python train.py --n_layer=13 --d_model=192 --n_head=2 --n_kv_head=2 --head_dim=96 --d_mlp=384 --vocab_size=8192 --activation="swiglu" --norm="rmsnorm" --norm_place="pre" --norm_eps=1e-05 --positions="rope" --rope_base=10000.0 --rope_fraction=1.0 --qk_norm=false --attn_scale=0.102 --bias="none" --tie_embeddings=false --parallel_block=false --init="normal" --init_std_qkv=0.0331 --init_std_o=0.0 --init_std_up=0.0331 --init_std_down=0.0 --optimizer="muon" --lr=0.00879 --lr_mult_o=4.0 --beta1=0.9 --lr_head=0.00773 --grad_clip=1.0 --warmup_steps=200 --schedule="wsd" --decay_fraction=1.0 --decay_shape="linear" --final_lr_fraction=0.0 --batch_tokens=32768 --seq_len=128 --doc_mask=true --train_tokens=241300000 --steps=7364 --dataset="wikipedia_en"
MLP neurons of a small language model. Each row is named by its layer, matrix (gate and up: input weights) and neuron, and shows model dimensions 80-175. Each number is 128 + 24 x the weight over its row's rms, rounded and kept within 0 to 255. Numbers have three digits each. A neuron's up and down rows have the sign that makes its largest values positive.
After each neuron's rows, "fires on" lists the tokens most often at its 100 highest values on Wikipedia text that the model never trained on; "fires after" lists the tokens most often just before its 100 highest values on Wikipedia text that the model never trained on. A number after a token or word is its count.

L4.gate167:127121139156097145145097101167109150071126140147101167131124157169113138148087092142101102106150156117122134175165110133152106144144116088133136145119090161142134134118143168111186132152111157182140162117093108118128128139123098148136175133145128104150121167159106125141107144097100100117
L4.up167:139080125152122115103106134119117148096101171127123157133141147137136128140109128098114116096107147144150164131172142153063114158155100097109130144165103125112122139120134114100153133099105075165120128121150116139121114097172153147149155103142090096148099140179100156104102145087133107148
fires on: "\n\n" 45, " a" 20, " an" 12, "," 7, " is" 5
fires after: " =" 45, " is" 26, ")" 13, " was" 8

L3.gate92:142144136101103119128120084143092122122132124161095149161135150145156121130153134113098086143088137109072114129174156151150146124154105113085199099097141109123127122116135092164124120129148112119110206151139082112174097082119138123118093133126148133138096139159136135100118116105095120141
L3.up92:137134156112114186134093113138095118110129094158113116127179122170116103100135133101069099110117177117128108118139112135122119135147112159121148136150159164106103166090158099121168123109161117109093128133107168105130140142100164102106102128160119146130116120140143152088148173122101109151
fires on: "\n\n" 59, " of" 8, " mm" 8, "sch" 7, "er" 5
fires after: " =" 59, " As" 5

L7.gate196:111088129075134146161107123151145094120109100093144143157115104135138112129139115102105138124132129110115112121118141188098128139143096144108114066090106142120110142125131123158131134142132113167139103131151159084137123132142105110133082148144124122146140127096131111103082134135134166107
L7.up196:124106171138107141106137139104078129114110143152093095119115158177137116146111122169138127131135126137142137113128086127123110125145099088158108117154124140073141138126134155139143132110163084134123155180144106119104135115126134109084150153176140095193124093154127095139159182078108107119
fires on: " h" 22, "L" 19, "W" 6, "F" 5, "th" 4, " el" 4
fires after: "=" 17, " the" 16, " \"" 11, "\n\n" 5, " (" 5, "-" 5

L8.gate247:135113126113156132112187165124136158136154117106135116144138110142155115130123134120082166137129144112120091147146107110140121130161141133130134094141181132183167139153130127112117148143175108096088149154164132109128124109127158124113106157123127141138141124159162138094106063146143104125
L8.up247:134113169095109149140168159157130128167081099155151147121143136162113134136075138147113131177129097139120148118142104145120145120139141103149113154112111111110137131135126146151153083130153132142143136152185095124161139141135179113153159145118157164096132124158157137110114127151139132152
fires on: "  " 36, "|" 31, " Year" 5
fires after: "|" 36, "\n" 22, "-" 9, " |" 7

L3.gate98:130118169151117115125104116127085095078137161098180139126107144151178116102144140123127121141132116089133085134121153158143103124133115155105117095080107083163128124122141120132111137150144174137118159154151120109151121128154096114137156117151150135150119126140165120118079107143163108097
L3.up98:133093135114095131125153078123164158139092128098126136156112156127125149160105157087134111148182129112115132152154146140123192138133087145106117157123091151135131122151111112120160119116126099124089154120132144105123121137114105121120157122162154109163116176123130173122127128170127153130
fires on: "\n\n" 41, " an" 20, " a" 15, "r" 12, " of" 5
fires after: " =" 38, " is" 12, " as" 11, " was" 11, " University" 5, " Di" 4

L9.gate322:186109132092140135150130123165105078150140101128122129133137140164151149084122143125041126104161123111121133149162097108190084109191111153120115159153133152144111091148181095118124151183129127123132117171063153145130086142152119126122085107138156076135140127149139118127103109144132140129
L9.up322:123097080118116164131101146163101119124154135132138136173159110126167115089083168180141133109141153107163095167120150103150100170134107127099103089122117162119122145140133124157117184136148101137138077117136075114137124132154126120188090124115141104156140127116164148116145162116126119102
fires on: " a" 36, "=" 27, "," 7, " and" 7, " out" 4
fires after: "=" 20, " was" 18, " is" 8, " =" 7, " became" 6, " carried" 4

L9.gate113:194100115114122129154170098129182090112142147107179126122154106151161157122162149119146097116106169137177163142143149169142113106125186066167129135128080101126160131125082172133089146147138151127151110150189132111128120159110125115135103089112099149126104130120106139095119092135120117083
L9.up113:127122137143107121157145143109139149141102152120117156159121175113135147138116108161143137140158158133098118122082101128081118093117134133143145140065117076154134135110102122144148146148148114132109147150135108080120118152124111115107140123120127079140108148108153078173124117124177150107
fires on: "|" 36, " his" 18, "-" 11, " |" 9, "," 8, " (" 6
fires after: "\n\n" 23, "\n" 20, " made" 4, "  " 4

L8.gate49:129145164106064127134173135145157131165172140129159157123129133114135113132159117114113118152157143123145143104121144125154128100151107147111135140155184165098129116091159138131114135143091167139145158115139134127144141128108135100113083099130183122087143115171121166080086098098102143119
L8.up49:118136170097129123117097138133145132107096116132148086137123098107130144100148135076154160111118135168129132116144090115116094119156107127130123133142119124102129143136117154152114112115116154134147141150098157113134135114118166156108147123125115127137108090068118132177128124144143156164
fires on: "\n\n" 46, "|" 23, "." 4
fires after: "." 47, "\n" 21, "°" 8

L4.gate134:156115118131151135146105129099133144129089094150130116123129157136145170130184138140123124132152153113156109197112152096146134125139110082126122114099119136132143133147109069153140147145146133157128157106103158123108163115189121147130158125111106139159134119122096142111125141103107142148
L4.up134:118138121138128149148093098130139157158111142120104140127127136142116151124204122131168095137152159117163119155126128151172095124167121130131137144141119135126145160070082132124115178144155151163153117123150120130128131068149139129128081108129143101174132094118116123141136163112111160119
fires on: "|" 74, "ci" 11, "lu" 4
fires after: "\n\n" 43, "\n" 29

L8.gate166:144124128121103141118088142124119076135091195137132118139134124137129124081142121167122126123129107121160139163173155113145125104156151100142111113137153134154158145158116154122120151133082086116139068119130108148130166143122097137150130138134099161098091138094117121140127106117099144118
L8.up166:107104161135173110093158125101083103119120154124181173134102114097146090127114141139171170136134114155117145152120132144086133124104124106118162109168120137128111147141113121095106097168126129174189144141107113132160112180116151154124135125130102099140144147139143098095133111113128106109
fires on: " |" 27, " first" 17, ":" 11, "|" 9, " (" 4
fires after: ")" 17, " the" 15, "  " 9, " The" 7, " a" 6, "The" 5

L3.gate239:135112121148123139127096133097121078111137099154094105186147184111106105146134123103122126118147177128133092155102147161157116084144136162113127129116140119121112094122127148086160146118081122162107134154126082127100156138147108140115155119152129085166132147121112104125141175092193116142
L3.up239:128140181138111156152144160144119154105088114140117139093106203137139128126128100108080140132153141114187124122100197150120141147165145115168134130160150092136133143100106116158138133120133147098138159152169134134127069144147103134121152112165113137122108114164139167121122111102144147113
fires on: "=" 100
fires after: "=" 100

L3.gate271:110128105134123115151086125141090129122093137131128148094068124128179114120155137124113158131122130141160106106170140173131136091120047123092128111137122129125142097133150085141171111128157127138148161126133109103155140081149154113113117087116108115129117108111201136087089123103143098089
L3.up271:172127118112136086123148116155122126115105185157149142119115166111094096107122126116143139141155140104097132121138116099125122109118108144158123110114171127155134139150082089181122120137123135130105159146158049139140112109096138124138120156136152157144106169172134127097087145106155127150
fires on: "\n\n" 70, " a" 14, " an" 8
fires after: " =" 62, " is" 22

L8.gate62:129100096150147145158125099099134131141080112120126126123116112138142099114138160126148150132141144103142121166152120072105115147142100095183116132138105109113129095123059164123104194119174124143122104140140117177126138150138120139137111138159094137158189084134119108147119141114207114120
L8.up62:172106140137099127126155113144157099152113122081147139184121155159125175138159142139094131147149158158084123157157131142136133115125128106163113160097159107126155132107103123119145119151144182111119160148159127151107146133145152135153102186165163157151124153112099164115129154109113106184
fires on: "|" 75
fires after: "\n\n" 55, "\n" 20

L2.gate305:087097106150135122118105100139138103097147134126134117176136145129126101086121129148109143145141182154134098153152129129114144131110141115136176083109125141127125078086119115128119106121147140163122108122165117134136169170138130096122098162127106157145140139119170107133118129127099168140
L2.up305:079105113178134101128093111118104103097129117122141112143124121132096124136117117166146139109168169068186147171128121125143173124120112111114153111074127134101143124086115127119137108102160123172101085136123108131143166111147112120161112125104096137164152157137125147137145148127098131146
fires on: "\n\n" 46, ":" 23, "with" 8
fires after: " |" 33, " (" 10, "|" 7, ")" 5, " Synonyms" 4

L3.gate258:127139122124126119117137109107135086101120140117123130133125147106095100080088117113119147144099171147199111145113108118131127124131118089092090096081116150135124172125124164122103098150141146136100096171086158090102133131124100096099132135160146105136138100117164124094137135145164096152
L3.up258:131119125145124119120127124153103112086082145131161104159092156108083116130118146138100135106090170174125120122146088173161130132172134112127114123141102121118169119085107109113186106101151137155124128143077118151144139118133134081124147131130147157129149126123133155136104165116154132186
fires on: "\n\n" 66, "|" 27, "-" 5
fires after: " |" 39, "\n" 32, "|" 8, " =" 6

L4.gate54:131153131128130124142177067146148174168103151119164100146116143123141136144160138120157133131093125143156139106133097149138127135111138092152163122101121136209182148129093105106150154112132127127153109122141128119137173106133123085122124146120131146106095132070105162085130084119122122131
L4.up54:135127152133128130127114088132144138067118146123145164117112143061127148133159143134115118106143165146134120144148138066109105127163170104134099132126168171131149148126123079094121158113098159143142154141114173143124127128097148135132086108158151113161113131121124147099163138098120128146
fires on: "|" 44, " |" 30, "=" 20, ":" 4
fires after: "\n\n" 45, "=" 20, "." 11, " Year" 5, " Title" 4, " Season" 4

L9.gate121:152139128127102132121160120110123132129111119124110127096138129148091147087108101112152117123121102120140142144121134175093145157131129115132081108149126134100094113124118103103137115102135166134107157125089126110123094104145083125120133082129092128140095154146144134110142098113121105116
L9.up121:133129073131155148141154117157126124112139103110124143148109101173138112108136133096087158169116133163153099143113094106119158140141149094125121110132128117101126148121125153031123143120153119204158092110167148082118093141124140146132126124076078137138142173134124117154151155144123106136
fires on: "|" 37, " |" 21, "-" 15, "  " 4
fires after: "\n" 44, " |" 8, "  " 7, " 0" 5

L7.gate62:141160163144103194170131113090118129142113109160105134139097135125119117127125163170140128154100096070098105111116117166133155140177109152116090126144131133136150096131102111142148104181124138202087135124160116135122134137121130143134112093133139093114140121113111161133108118168090105137
L7.up62:196126192139133145114127072118157147133125126145144092142114150127123158145169148168173134123087134111116122120095140150112143176134121122088126136108164152164133138134150157163100088132127166152111118115105163141131095109138121159132135113138107064139155136119122163108126123105107124142
fires on: "-" 42, "\n\n" 15, "c" 14, "t" 4, " addition" 4
fires after: "\n" 39, "=" 14, " des" 9, " in" 4

L4.gate148:089117169119126174080155127108122111122132116153137135138169133113112140156120164173102125089125121122158129117189104151065149130157093108126108131130104094152109094114126145121109095139116109114142114108176102089144135086158094129155118108144119151157140132152156193140137124093129099112
L4.up148:099114101128161122128126132116159136130113133094168205128154149139119162122116123099102132149122140146132133121173078144133128155097080114150098118134149089191126140116132096105106126129101158119129143164124099120154159096149137123119104086142135138114147115156147133123079153111156103105
fires on: "|" 28, "-" 28, " USA" 9, " by" 6, "SA" 5
fires after: "\n" 56, " |" 10, " K" 5

L3.gate381:143140169168137130136147117103097093112034123157111130171143149145141132135099086104106128118136141135177092153113119118118084134139142167111099175143137151160115118111131136122118125135128098126181130137103121176099113124099142156133127123166133144134126141095126173146156155147113110101
L3.up381:107148118095129170118127118153137124105139136106144131145083152132128160113139163149124144124098155164137087122115112174129168100132144156135145131103137128117153114147141154125098162136110116121143122154119142158122145116166103141133174152150094128094138124145082111075083141128146127081
fires on: "=" 96
fires after: "=" 96

L4.gate106:120116149106099135109147144152093131144099140141120119147110123126101145126109139102082125148144129083153121094129169109132129145144104114128183174139125112160126121100163111136120115106169115176150124176157112122122158151133127122181136125101148123169116142122152119159128148130086093121
L4.up106:129132156100139114104091120122131141165057127127153123115141102096152081122205132117091142113114122102099152136101137113094172099111114126123141153131149104098080140150142116140137139098128107105128119140161171100156117144114134115190168122111113132135107157139167101167138147084143139171
fires on: "," 29, ":" 16, " |" 10, " Al" 8, " :" 7, " al" 7
fires after: "'" 28, "\n " 7, ")" 6, "UN" 6, "field" 5, "amm" 5

L8.gate162:094161115093126157162082121135170112104129100110094095136068096125165100119143131147090116120077122161148135119099133146125134142147112118135148118122119153140145144093124097159169126114130139090093133164147155113078169099135151119130123120149117128130133148159095141131098132135139066144
L8.up162:077130118124132128131120141172115130130099092137151152100114131140095119082117124106111135114105145153107152107141133104089115180145090144122140097113131118124125127114097151154154110121093147109119085129122154121119159145067178111145117138106124171172168117131100153121094173113147127109
fires on: "|" 41, "-" 9, "5" 6, "N" 4
fires after: "\n" 51, "." 11, "°" 4

L2.gate329:093159095177107103085147096128133132149126136100141097137119173139123118132153132104174097154131165124125158121094118101124152114116130100138122121094134135133145148115164126127170120118189144129128147167140154137158137098118143131117185165121130157094154151113087137132117153125124153106
L2.up329:139131134131098111132140117106131133177144140108156142114126118104135143137099095125108149160104155098078132116123118114106152100109165095151102120158160146078108160125125094151107126107124157136114151131139135142165121119115146144120154193162122160150120172102131105123089132142200114105
fires on: "\n" 79, "s" 4
fires after: "=" 79